Part of a small language model's weights.
Size: 14 layers, width 640, vocabulary 50257, 90.3M parameters.
Training: a variant of Muon for these matrices, 1452M tokens.
MLP neurons of a small language model. Each row is named by its layer, matrix (up: input weights) and neuron, and shows model dimensions 192-447. Each number is 128 + 24 x the weight over its row's rms, rounded and kept within 0 to 255. Numbers have three digits each.
After each neuron's rows, "fires on" lists the tokens most often at its 100 highest values on Wikipedia text that the model never trained on.

L3.up808:138141132100143138138139117114120159143169150100128130148084116129131131127200130106143097170078156146094145116071106147107165128147156130115136128097139154116143124165122119131110109117098158130148124154152148112131137085107121159100100201101127089096126164110162131125137161124096132100154126098133124126138125108126100173098146124118130126116132144104154172118144129100143121135143138112141132132100132086156141147128138139136101208082119122111159122108090122139122122155103108120115100155115112127139099149090113142120121123119108144075144116100122121144112095115128157179162141152092135164099132156159119089144097127116140165123087135118178128162123102166119130110153149177148143124128125148138125144122121155149098118107154111134176131133089137167123150093101131
fires on: "um", "Ch", " •", " been", " pap", " Ch"

L6.up909:107096092143131143172166119086131147162140170109145115149126085093086156147108113125140090093137122174131120098155129119086108161172140118146127139183148138104102160157117082098106145133125151166133151104110097139114086119126103111136170173157142093146123117099108156122164154097137108107130109101107137089128101146126140131135107117194139119106170161122101095152176124134153114098108104104101151101134135124134144142156157140147086120151158144120116136130157106107092067110142153145153131102153085115106071111073140123120072094157100159119111133199149118111106130151102145133160140137112155116127099131143132122164119119103122117177126127161145135112115145160126195124113165109149153139134119216129123116121079142143132136129135128146146123115114120095110117138130147
fires on: " to", " St", " not", " NCAA", " To", " don't"

L11.up496:143129131108157136135127119124138084124147167112183131135116153123140125127096147088155143119119104182135092174125141118107158133131112116197153111110140105123112117131128084143114141114123127130143111115129112135116140090102142113091101119126105123138153114156129160146139137157132141143125135141137126127132154171137095092118195150067118147094132149130135087123141114149119139158138110149132125067126133094114102122118168110116166117107124140151077146130137119128092094138159154091114131132141124125110166138088120179137124124114091125101109129144119133128087133125160154114085167171094133149110124140150144144133099156151126123136118131126145140141145133102129144137115168110149104156152128089149134144113168112138127109179122140133126136106167154100135118166121128
fires on: " |", " ", " to"

L6.up171:108150116130111106147093175158155162121124070112170174120123147127124113160144139149123100093108140191138092133118137139147109115142121171115170124077119118105100110098136168092111150075149107112114112148088119147104125102194127125112099130095155128152120149129120118122103139134129123093107117127107149106133105180150140137131094119087127115084084098142147073117114098153103108138154106168153132136158133133124143139099141108135118124166115158129138127144128132110124116129100154123140165154136112160141106140126129124115132132141110115148145166100148165117145121130137170135157095071161088138139138118120116142124147135136106185119179131137161153113114168142079150124133106140114111152109090112107103138151171134132119155105125121109152173180130105145118076138158151
fires on: " as", " |"

L3.up330:120184105161092108154125152131131137126152068167109102150135079126129102122152126116137126159142126177155119107138144121118108170137142084136136145197109150109157062161133140089101113164140136131109113109126137098115152166145134126121130119148125129152092101174116131136112166122092104180170148159082138127111102133158122137146117130161122096129114124108080150117177139136120114147098086141182156182111143146114132086108147142119117105125149133134148175102140127137112178155135139121139149172124126138108137142107092119139150090192134164072081141147143115124125113136118130170116164134159092107101082146118122127167133121108125126165103146170099146157090150118123104136156122143134125116110128089101136083105125148134121146123173108100158120114132096152129093151114105
fires on: " War", " work", " level"

L3.up1373:130129114124144148131065140107144142072149112086112134150140148078120139110144171178139132123158140144111157082134145126120147129144158142114138084146106116134108183117128115131141104130105158092174103107124108144122129128111124102180156114132142122129144129133147159129134139127132142142140125123102123130176153142163089134134127125089085112123125112129141114130113103115129108136064136131113115128113124149120144136118146175112117117139153157152091137132125196125100098141144119140119127127073163144099116140147110111157104107109144150083184165122135144118155127136130097161163130137175132162109154111099131153168129092143157149124180125162129153171138178166094114117091109091140072180117139172135163145126132112119144120047109136161104144127158130182118185134175119
fires on: " such", " than", " except", " opposite"

L3.up1881:146151111140103105135111132095159119159143108133145142098106089149171132158124127155186085137137229150137107110093140146112134130113117115051164118091144105093136145117084104091111126130147110184137115156111132124157106160166094156148081148105124145149081121158151123091166116118118110150142196111136116142156096135187121124112084143117126129154108155126134129120164129130091168135118098100154172162115143153146114170161151171152146115159170159113152147132164135134096098113146149133105109121149087091142156124119123119114175128114117118169163140111124107129095128161159172125109112147117130151109110096110122130118140126098110103150183091114124102116124115136045133117126124142167161124122120135154143141147084121123118158099112163170133110155110125172130125109143135
fires on: " as", "in", "us", " use", " source", "er"

L3.up1839:093135148146113129136142094158128128091109101114131142156111142108186121109094150104106097091130120113071156118134129127122123154172117103121094143086104110161104139101130144146118125150125152138167161126111164132162138135083155146115145068154125092105108109116081165108102148137094122090113137149146081164107102126136099129132084099135118163114096161149122114106139136128166155104141112148155157147132147163127111180100159107125153109125133150140157096124127140106102079114129107132116105129082159148123088130154121103121147151170143159115137124141158121118161139140123106119097148154127133112137119107144128154137120144150196087119101154116145185108109119109147110171084094120133168141125088113109112095103137136131107127119134115150145138109134102147137143106108180
fires on: " both", " between", " Both"

L3.up101:132142131120137128126156114109135101118081167147128133170079153145085139083163118110128121140106140109134176115124117151153105107142152143157164137137108129164092127107155140157097146083123118087142137104135133088121117089131126100104153131119131135135129125109106083132118137105065097096078176150132129145111111086097158085111118124157142112133133097104147102079143135117118136102140095136123129130110069137141152154108170074137145146140126105119125124176115127110105106137129133122144156118179139160128149146120116143088134131125139088106139170098133130104143146171123153107191176190124167122163113134102117126164153087161166097152125163130092107126143110112125149155071118102113117134117122106128136093098144150154103136162129131158139124129126101143141110143150135
fires on: "7", "Ch", "23", "í", " Tu", " Tamil"

L3.up1684:152104120150085134152128122139102109096128128155133145160143112132081147076043138187122143137118095155115138096129119107122139131119152147119079164165113147108108096109096145175120106097076165118161119122114115124078136089080142112150120132115129156115143111129102164161129127150068144105130084143130186137099120111114120178088110089092110098111105114099167153157128115149069117115129149127116120110165137175101175113176132137131117124108114151131137095119118129129105094087104130110105132167149170115124121123135095117171092133150128111137137155126131154154137077115156095142141078153137122156120093108138151134122112178105163139082132107140183162187112135144116151132120093106137093190062143133153140114157119155121135114079134159141125135153085148142109118130094145
fires on: " such", " career", " best"

L3.up1732:150120107150129146147167142113150132150122105056103127089093119114083140132130123137126157147136130113150105097134145128075132125145145126137110114130095117141139152187099117115098107117174137101095152135164146124094154131091083121143153164114113141144163125165129133149164099140122167100148106126088169128098095131128141120180099086143089143123161104098124132134129123117151134168133114129142141139146113112129112113144124090140137119172144149141109123072161136153164137115116123130122094158161083108128160143076161132133146095130133126135140128168120120135121118128080107110124147151116143156133132167130088120142139180133103126157174143132140156112132170127124121161106111119149152131154135141135160129112103082114120166092143070140163142102133109101112156116154133
fires on: "k", "th", "ep", "nd", "st"

L11.up493:177195123117136113138129147149113086174158143129154142156127161150137154113126179110116111092125091141104137136173162137138109126154130099150184119146127117184117155142135114104129132145189156161097139082121106151132118097129119144149086117101108089106120122131111121161097178096188120115141151109095162101144117128115117148096101128089142109098116131156141103087128098077130090134156121104127125166107118165124135162122103112161100103083150159120144084101132104134164100107113105126130148124141093137093110133144119121161118121131096121052134085087138141102105106128119135126139079094126135171146157126104149118097087142166189151135113104118119118133075128147082099122164116103131116151127086137141089118155133108099143137100148126089154147155135116153133119123129135
fires on: " |"

L6.up1686:135093122119148103171119149130152125137155134125127155149151137132118146138152123145132103119087116104109118147122131153113118118079163138105145166144134125077191177119109125143146139085118118104127158161110130169152132117094165137125104139129116131126134119098072091112151162129108138107160188104134142151121121131098123109136119146127119139085153143111120092104170122187110150160104120139108130169139125183131114179126190131112104166125135114144137120130158130153101126117109079151121164092138120117116141150117090094126173114139132082105112090084108105102103112124111119125119121119146156135131113091135139146135123083127139149153200146105119137093168124094157107132128127121143127090094113144170156153140124167117133146061157135106143106106129098147128104131164107
fires on: " by", " \"The", " from", " of", " at", " The"

L6.up1892:118146114127116130142116125157131155137143130143123117120105144118101174146067091086201133069126129160102123111130146126130119123124118115160144097135095132104167152139112085117097140141141088124151157125120141124113123171074118104124117149151120114145108166177131156154125159147169135119126128153122078145116120114121145119152125158154163093171112139107148161128088099103113125099129126120135127115116114088116101117114134175095159120144129078098194141088120132096118131107132119132137127147166078096117114141123145136141084188160158153127094135158147139104119131110127132098144116111187120150141106118117112137124111118107147079139079129138128152103132119108090160133155136147139145143119104122141124158105109097112126178083095089120134137120125080147136117137148146
fires on: " of", " and", " that", " called", " or", " more"

L3.up219:138087113140080140122089119171119159168122144117160126112131131107122084149119090143178099130109091100152145130112113148109107105122136114135106164094100154137114145175175176148136109119107127176154148123145157108136114176097163141125143140141106137081102136106105121133141108118089142130131164132120166133151109157127130144162160100092115096143150149080132100128135129129174117136123082157118126101100142149122096141142144050127129178158151076056164087140123134157152151105140163136125142145146150123122205146133134136134097159147122122137119118130137093152137106125159148145111095135155145160112136149119133120092087092146131102093138147134119147139082207163134099119095131113113112117148121150126138112107097166091132126112113108099142120119111139100136093121138095
fires on: "\"", "s\"", ")\""

L6.up1779:114124162115109107105120152147126090125168144160128123158150124157114118145143106121115195112142096119155121094142092175140125110161115140117097158125181126053166157078102132163136127124106076100156172122132115145140122151087168106127137150137151117153076125095160120152138153151111124133148133115075096151142168153110134126143130120118137138126131161114179153127131137106119150113097156113126125138120151142151124129114152134158140168126164165096132136122152145146133104087105135101113137100140112111088131149109135116120121101132109120138113151151156131174126174139131073066166130136090143138175151132089104150121124085139194141106109116108101139125120120117135080152125117142124169090138131111133116137112095114090112141117122125089111132101146119117142093114130085
fires on: " in", " at", " of", " into", " on", " from"

L6.up1565:168103130140098129158148131134151148129136116138115158129131127128133120082113145163111127099106082062120166158129131146122120120152143158091157136134152137150105162147070133131147168091123134154158129121141160134104128105125133146070117135130092114118136114090127138148152085140140165119144140082174130149077120168096124152119166112089113100156131116124102132115102125135091100154120124116108099138101106135115145146119128116159123124136116091148119100140219144122143113134144127158096143182122123135113163149168115151117112064145086119133140119156078147121138099161147111140138164148138131132129112162129136166127098128094076103127103093102091153125138126155138103161122133178144131167124127146132107098122104173145121158074146109164142093146112147144133105084136165
fires on: " such", " for", " of", " known"

L6.up1882:146108154096078138138154141118143137126150111127102114119152095146128125116156082158149113155130181120125123126135104082073131092177111122132169163135111135141143158121140142147141119104111128065117115182123135086130166148138128106123144160151113173126099124139195098126152161145129157098145166127105177126084143130179122109151111110123087143159129094108175055123127135119110112111157173157134132072093139171114121161092141098139154136128132152123119134141108133109129126139108078108144098123170108156146107159108125110115149139137149157147108133129112129140116134165087146164176125126158127135148149116108147092132109121137115133129118136117121135114181136144114136128094170117111103129134109146166124156152097174101146106112153103112150122095155163080107170137142132
fires on: " |", " at", " to"

L6.up35:106077140146134134132119151122149143129149122100151097162094133088129131142107116145105142071116176114084109129138099078132109131156133143094108103150142099153130153166168102120129152142111093094078084098105120168107101119086092112149142150132133108141109143102165144119141115139112089149101116140093168156067118102140122116131114126170146154087130137122114113092110145154111128174087123131141133108139151136134148142133133108147136096124123083115097090136092154129119129133129135130151105134116096115117137117113101166160130116107102144132107125153101120107111161130107133116153145114133158150084109126120124136130112161138139117137167179144154117084109146142114159122116130135096101117131145135166155157160140149138115160090103114117159151131111160107175145113113112
fires on: " to", " then"

L6.up191:117084141115141119155153138168151149104148115155099126149139108144149130122110102097096079121128120130137107138163164161132107160125119079137124112067169101102147111104149144161065111128143150079101141133127097096160107154102158116119128183137142121153103152152146122119155095120147096124131132152079151122140146121132119129120149156096117115157148122185144130136136167111091119132121170118148195109117135143130130144150071085145111094111162106114167089150086152105159159131153100158180118097161176160133151133108099117133114091123156127149126133123142078109150144099150156151140126103127150135114185107161132104142148133170167128111131064136136139108102105115125151172101196119113123119144138094153161144127168142124149116118105120106142136151122137093131116160112164
fires on: " to", " a"

L11.up1822:126116048145127140082115089144122118134166119176113102115153158151124131119108141110132101117095119107154132127118085133166107159111141125108100111143097140130117088107148131109125154167124118132100165125115137154130081098132123156124135131115109160153164095126139140126127131072125128146087165125135123145173140123164108087136135104143134058120128121071156140145109118120098149152137139163136106132113125141132129143140114076177131165133118157130165090155105059130118102123134132152131114140166112139089097171090127122118145139141078098163147145111150121095124147137169158122144101140144147137141126105056101101152055078083126166137152125133102145135159132128131105099142159133139121132152108124114116154126125130138112143094138113139081116098131098090156106126144154
fires on: " of", " and", " at", " to", " St.", " from"

L6.up677:159151132115125121162125159139155140110109130129134110131092129133115138121106114135119117149163130131099088107139105172110144113101102158132116078093100111057117094096099129113139126071103094119165136096144150180135103119115146138159167117113164116131106090139140108146134185143102163130103156118113139153085148117103115123168185107085134161120110081139127092081129089120135131113138214127135151128083142120164094147128128137102146140136118146135112129110114113170169109109116127187150110177121127163109095095126119133163120133102178144111135154153130098145133152133132124094122135118130121126134126102102113114129134119130139119140129079131148145135121116121145088139117159104112152106130103142160148133113117110098112143127149134138138123097073084122159136134145073
fires on: " which", " who", " that", " as"

L3.up56:128127156142083114138178112115074169097121078146098111107107141127078127116108158165162127137125182124158144124120142130144113093136135118143135122145127116134146149182134132083132144137132163153134115137117182094167145146114159123082095151115146141140164141108136096151147150152104110161141128141160131104095139140157122116139109158156152109118126123092147155092158110145169107131114107159129102151112149164120162106136122145134097143132129096115136117144128132131093185090113122109114132121134101119092143121106147163111135103097167152119112114110155150104120087140122137073073147135135119105122177139119130127119098153129107096125148058174136081163129116107095120103150126111135134159109092121056167147125134136103155123160125076095140146153066127149127127107167115
fires on: " level", " WD", " higher", " passed", " high", "et"

L3.up897:123111082137147168150131112158133095146107121127105169151128148136140135149085096116089119087178155104112127161145138184115117158155115107091125189133151123143143156111119127153134092130161087134116149111117112124120127142137112126148143104124173115119129127184101134118127101167133129113144136116124121131114146122143145107127134144107112097158151117161112130175096126156132120151146115121145156146121123159134120078115144175153173161122118112122133111144097142124124069130149110126139089143116102138152077121151099133127143123118097102131161168145148131111178122154157163117101145149112117123122127110131145092143095113141122156146140162131090116109109110083124178163094125114118135125165118118130103111100148171134119133111160113130157114140158133121164159118143193
fires on: "st", " Western", " Both", " both", "-st"

L3.up1288:122178112105102181176122177172130170120127116162118151141096134085145124136104137121175127124108074095136153076142157048125143136167149094125172124108124145161128130104131146123129100091101158133090114125131128136127145130126160159133101103136092147153044098150106156081132148125178137150136110095110161154147112120077113144174150106139108136148129135159098139152120121136143113139123152171169159098164104169144097109102146127150148099104099156094154102137122119145139114130139134152122129139137130088114155124126141192128139139172111126168161156122081132152138130133164126140138099095134150109138138129095166107129138136170125119134111136124155125156115174093111116120108125106149136131127129143153122161121161157097110130097131145123133124138130139133175115144149102
fires on: "\"", " [", "\","

L3.up274:102112124154109128127141129124177091088102057157109129126184124191122103079104116119128118151113165139131151077146161165096141102155149143134150127083147110154164154142116131146134148123133156127142079129123106101091144156125135125165160140097137102133123078124132124142128136131133118133148122158114098153079112142131121138143103161123106156120141088110101097120122131156127172116074134123140141102139100131137132140109131108122139150134164111166106070150094144090125143111123064130114142136166129152099143143157134115147100115085142118138127115150163112158136115117121129145074191110126124153123138134122141135102127120130125126162166141114113171076135164112132093109097071107140111116145108137170127134084112154184104105153139131146109123126152139103155103070144167
fires on: " all", " All", " both", " Both", " Each"

L3.up776:106110102130127124179102122112152152156127133119152134142125140106102151098094129149144108120103146106119100134125079116153110118170110132122080123121116142167146136139122140083093139159144119080137140132124122092108108136197124117158096149109097114134118129114110111149144127102111148161132141126150141121122149117124176112130139112139146119149148163150124116172098119109116079103159108123146152088114122160118102137138151125127205099119155093116114132103112105113165129139102128124104115143159137141143130127162144103139139072121142106122131118142158114129127163141112135145143129146076127100102161102169147127106063090120102092127115129106127116092184126126153163096114122117143113097127113125140139131110120117093111118116113139127146185168087116157133183085186115
fires on: " Al", " Chevrolet", "ι", "Al", " Radio"

L3.up11:120123090162146083157123134164140112171150118149122129132161172111107111108153104114131183100146143113163164195097126160106124109108138138158157148102129120173078108159144104119121079118131149126117131083125120101146114132102148143063132145115114115151152103130118136123147089126113090137151140128132126179127127133147156113108146105157138104131165138118121118142153139125166178172172104134121130128119141156167125109117118148138167136122070173072146113126079104133110157111121115151148148155150123116119158097073137127125136152135136080145153060114114141164152096146153129112105124093111132136100160109107077097111109121143132118113115147130139139133124113141173095111174144094144177135089122128111105125134098137101143126158116102120081151142123108111152106139099106
fires on: " Tour", " song", " Love\"", " House"

L6.up871:155146124116162115120130143159116176139110127193095114126177129144133144100080121162123157125144135135157116103098098114097124105113116117148157114137122120100147142172156143136129131131166106088121139128112089125125094125146119132148110139148159130132137133132134145125140117146104128156139169099114143119101100140129124123126122129155170112096073092127154110143159125102151137124154093150136112101113114141150133105125133108145165143157110158137120091143207168140099116132068122151147150171123063140145100120190156180131117125134147120157111090147100131152163133153146113109171112121107141156083159119136129131152122124123119135088113094133108130089130123116172103107170113121139136116114144095171084139126123155137130136129111134175101168108133119170106102126134129
fires on: " and", " ", "g", " or", " then"

L3.up1289:135112101084100152118108130132110098098148082144135137141191118166115152120112134167101156103156145141129087119151142121144119107126107150136095156128142117141181154085127120122155144097079097130129151143124131155128161136118130125125118141109152128111096119150148105143132123120144142107093094131125098112092148142140093118148103143188165147086161117098141140149124108123131159099164153143111126134153059154109166149126138126120133139139131072147098118139115143142167120087142094144135137110170121166111135092126141115101130123094170108180109127143156131156147094128127136120124118125148157115163141119109100109134143159118144095096127155123121154144114107126139100120134116106081152084086092137144124121085057089119146090153128190069123150086083096132111161071117120
fires on: " which", " that", "'", "ity", " this", " when"

L6.up1643:120108157115110135121134110137151121114183098148161106134100117162095140124154109146140141107122179124113124131116132130114158132137118101151152078165126131133129107139065125137117111126097135149141110178131145135146110110115142075141154121139082126146115114121120112103149144112143098105169114114147124136052104134115138151164150131160162071132099131119136108086148135079122107112128098127130099122121172094111119128100157169116138130155122091143130108124110102095118133118060110148135119118171046109118114110087084107119137131098102113174141112107161154133150124139158065105128159105075150140097141120149149145131164105129141126115107132127122118122155144155115141102120135173124142148135136176101136119111149138140152148125170079128142129079099108112133126125165192
fires on: " of", "f"

L6.up1016:117051172157098122096134164113136150141131095106099138151082083133129111090122094100127129104160096078146147156139153160120126147092122145119127114140115115160084114071127126111122130116108091081113135139110100111164133079119112123106132175136110130153126152096156132171142128117123106128147127117098156159158126125151122089131125110120188143119181120153153110119131128107107077123119187127137165122139132190110130142136119134128106101116088116130166119122153199176118154122145136127128137106143140129125139138170126101142141080138160109157093118159142125104148143135114151128105143125102152130134081127130108092127164134140120119164118047151111163108110104118076130137114136161118130102119070109123139121094159097115116125111172123123106124131094123105140123119105188
fires on: " to", " and", " in", " a", " just", " one"

L6.up117:146094166160110131098143120119087116089109130132172103121116150122154118100070126121093056096158181068118113151192125151139113156106135103127148165124113151111140141087133136154121123109102093144129124062117146138136122140134157113114118095143135079120124134131112133153144185124094106109129147114110121153126119145091123154127115163138141115138138139162099073068158117081119087146100135123132108135131097122128128126144168173105204108092127143144120111112073162122092147087148145134153107041082105099137119118170153145130127138128103167121120138145134107145144150122116150132139112131084194121116124109105114136138120099131148140130093137116136153118109091107120113123117090133138139144149107091100131164106073125132066171142153129113120139183117110117155141114119123
fires on: " both", " his", " their", " two", " its", " either"

L3.up1892:177120145163142144136120125138112152130171108160081115139121060117134105113125098166152101136134115123114124077108159146104108133135127096150126066094085131124148143141096131162089153168131112171144122102133124130101132098170116130119152133160103149107134088127163081114162153130108087159165129124118165122111120122107148141075150123164146105140152120140130126126138123152076138181129100110129106159116138187076160105141138154087124125125124135114115090115095135101128157170156119120114115142149136095121151114141070132096091162117120126144144118097119122155085069109167113137161117131115110100175116121128152103130122102134075125170133160109122135138106122169133160081122147131155157213129135117113189129161181170126130119132085157131105122080117051151116086096137152
fires on: " such", " Ex", " in)", " im", " Can"

L3.up1697:107093128103142125130109054112121102140181087112140117126141142108176141124105099110119115098126158158108126126139136115130140112113124118176164138112105154104111134064145124173182120080166140129074095112130129131166121138134132123104135153136126120109157128104122133158118119165127156135121114155098106140140137115117147088157156092138125104155115120114158110105138113124138151104108141126114147151121125114102166138119117113146128122141084118105138127151151121125138159136142134139120099132086156140129135108111138126124174103140133109159151161093172074130101141112139134141106118123161156169183118086077123129109118108138098146148147109090180068108138127132118095107113170104103112127139105119152155113121154153131117137115128146132112092141112116075131087176100136
fires on: " at", "ame", "ie"

L11.up147:128128117110107133132136171141151111135160141106151131155168151101107165156128076135127124133137153145116114157117115129114154140098101136125169155150171109152123106125093105104081177131133083160069141175116116108110131133155109136142123108145161150140136112120091092100120103121093128087096150112115149116127110116125131122148129141173137108064122124185128107121143150113147113137119086142155144137081108131127159147165116088128181132155127137117156152131127147126135167126116112161100143087137096104154147130128184119094136150156113127139144116123139156131165127178108118119134146101135060133108132144145135156110126159129128126127123164133159125125131131139119145139163125143126121132107129150124139111145098104139133130122159118082111105054116157129062084190132104
fires on: " |", " was", " a", " De"

L6.up1759:155116116132079138118119138152100154097119156102092111131131091141115084091117084115093132092128125109139077143129104115109134131154113136124140109115149119113130125135147114167057136084119082104115147114118129085119125196109144110091144152141096117142121132113127116124114107131113165141141149090132112138107113123149155135093088131116112093154105140165170113102155119068078142086159129134102123071116139136159137161098194115130137136139121163125150100138143134148105161175115153107130097113113126135137138109165126128075141126163108141170140106121175119098156104130095124129165153119166140165084196117143123133161166117169133138111139167140116153151090157136132199138107131092163152155114112098152124113096131129144123152117115125155133104148159082164106110166133131
fires on: " I", " me", " or", " and"

L6.up1445:132102130176110141140085080143117125107137095133095147113116139102115129130128048150096121082144102129123149137182068129117117116125139167140078092153101094155125131144080169092128139106123132116148131125134139129123145114137110150150119126126096159130138102136123129111114160118095137136142140142139089113123123113086119120140173128128136125109127130169130107141143137158090156105138175161158125107135139211097144138130124103136145129109131123166120092134105077154129137126120186160098111167121082113170132137132125129123083096123120111143134087151148124151128140160130167132134135099139183120145137099107135117135138151135121126140169095125108155112124116122053072152109135107102091160170143134129163125088140121120097097152119182098145098137080143140124143157125089
fires on: " which", " who", " and", " that"

L6.up782:141104107158114120108132136113114105156140115156127114153106135120093106136095157171089102091128109127138174122120090152108134123097114114078098091173115102145149134085115138119130122065111134131146108136089101149122115104129166112135117170167118112129142119134175105178130072105117129149104164142115116147119152138137144166129153129096125124128124119117154173152155133098105153126052126117159097116164130145119119134174115144161184104121119131116126107148108129126136142175105140126133173167125174089149152136179123084133110135135107144125107117132143125148101095152160124131087123149131131111106145084108130109151133151114135082159078110145142106152132133147149092081105102142109084112165139133094135124114131145167135092088137150089170134134152131083153101137097111
fires on: " such", " The", " including", " like", "\\", " example,"

L6.up840:133118118125086118194108103128129136131122161100172111153149145104090099134109117149169142091091165141143075159114105130082109156131082124140117130153153112156065149097137083123099140092119126119102099133127105141168098140158122106134135157116116122083103139120153125126131114107135119135119121122112135171120153091133122115159139107134095176036130145157156111096125122133119093096112135153159143112123126141127133141090169132151160145124167130159126090138103133133166146130158127111162109127108094163153086130081074148180111098139132142119114173144131083104132133137092102144148131129110158138120125115145117180137138118158180129159113142096109144144145156125144223123094164136121050102150118115171133129135140103124111120095097127134163142127141111153143118118161146
fires on: " to", " Al", " which"

L3.up637:116217150108166103161125113088120154147154104134178153106113133176134125155134149112128116115126165064178105154144151107131090140162159150108124099153119119123119133150090103158123131148120175106080141134134128137102125114120136147136100107141118127153133145084139150115161124154141132156079129110127133114076092160144154149119106140126131162118104103107139130074116096160144119083150089099088106135119120100179130132141119179108168092163130115138115139138163149160143136161074125092121137101124087141156139112093097155103071112141173198152113109117119170142133103148124127107049085146157160145108103112137127162149149110145150125115154159173123143181136133115123108117145134154145176111114108156080136152130137133127115175110136146150112136110111134124108147103151086
fires on: " high", " public", " higher", " large", " small", " political"

L3.up534:131132130150135148134121154150139122200108078094116100139101150148126112153150105118129141145152099141128142117080123125131100152142173117150132119106100166150113112138173110085161115136118138146146145135151158119126140124128152118139164086117155145181125102134132126117141090129159196133159096104108103143121116115151162112153110141095138123161099088110130121150138144151101113128111175128102106137127102164083152129100136143141124128100129158123106092090127126133112152132141154125125140165117160139161163107115170088110107134143124152169112120152177072154111118171118090129173123136091122146169154118143092117163122088127177118158140118147128163103089152137111112128131178135141142084123118124130118095143129126092119082120134130130138116137162149125151126154126117
fires on: " had", " has", " have"

L3.up1509:101100129130155125130140135138151116131164120103137179149129121114093144105144142119131099121116197061147133128108105153102143112137110143123156106145149125175071140144092106125086110123093137142137116109137128147151125144123130113134138123124122108103114087127152131142082103119087128110132154103140125129156166083085132138088116122114138119113116138105067095151112133106154103138144159104135121139142090129140118097135070139101170109121084099129123129110085154132086175151143110115101118138150133115128126104105128087146134158142157148135147124129146121173103162132097117089151158126173135126106094132137106143084113117150148089094134138146139120124092154127142104108084117153154161120168135150122149116108123089122125134121104167104162130141130124109127106110078152
fires on: " Tour", " House", " family", " School", " Court", " Corps"

L3.up803:127127126098135147114108108091126122167144098147099120118132088105095135143097094146132062128126136112161132127112103091120125114141133122134141105125080139142153133130125115155093166127130109104181122100144135104126117135130117174145114136117153104119143162101141108119111127115128116136146155121115140142116137111135119070075118137130149102170103109199178170165127081126141156132125092107100147116141118138161138128117114132133114105181108132125091107132140127124133123138139117114085121110145148173132133091149105132140112123156109108148158136134132140138141154160124101097156090150171132147153133141111098119190125106115138130132144116140100096094075136116080137095153114098084101063137142148139139130092170104098173135138051130134096154138115153148138146083152074
fires on: " He", "He", "She"

L3.up314:089126099110169095138150106146132111180137128084066094131108147141104118131087142123143125164161129075176175140129196136124094132144144122146126110125103086151134108135115130173130155136099090127105139127133121108089097116122115141100157128123127163127132150115079111115107143145137161125103163112085115123169151129138155107103123165120119106087111097145136171123139113129081139126132206114147122126120133144109165131093141106173147125119153097128098152102135104152111175164123157194131119117130142090139147127121118125080120124179098167126139132148095099164151143106150140147121136107094167150118112119162125153116128092143134125134166108123107102136095169167140093136123146128110164117127136170126120082139119165095125154127160141130169107126117099132127125134143133
fires on: " had", " translated", "held", " DAR", " anim"

L3.up371:140111166116136137126132163146144092140124172143153144108152110116129140100115165093127093083134108094113148088158137133135127114122112127176131137121152121160095119089124147138058129191136149139109136164134128120079139138133098161121157144125095147101125109180108095117090107120121095136119151138086153137139100117180078114136137139109109095068124150132100131142121116075109127135096141143165148138127132102164111150145111127144121107115107196121140102130127140118157120137100135149101139137141118135154160103115145124164122102132143132151145127165108093195115089133099121101195107148141110120151081107102142123138152145132130146116145102124147146133103123136108109096122152128121142202169116083142120146159137072120109142118139145116115118109079111143188117156096138
fires on: " (born", " (201", " (187", " (in"

L6.up1191:116110120129134144130129147114121114100167141125158100162131083123098112151123075140144108171143142103130125129152104169165142104099125121144136089115124122130134090103061093115116109116109090094115134092147140165118116112153115152095130136156110107131099136111117113138147150139122153139120121151114133121127120091161123181112114131093107183142106136164153131140122113112131105141126162142159149092120168137133122139126178131159109148124180150113153150136042129120101104117112127120092161152127146169119138162113108145150161132109122112121124118106135156116128158145137162114158127132125085147112123127103119153125105144113141127155135047103162107154139148071113109131137163136131079171167134113137175134171156138150116140140094121078184105149123148143153109170132120
fires on: " to", " for", " in", " as", " played", " who"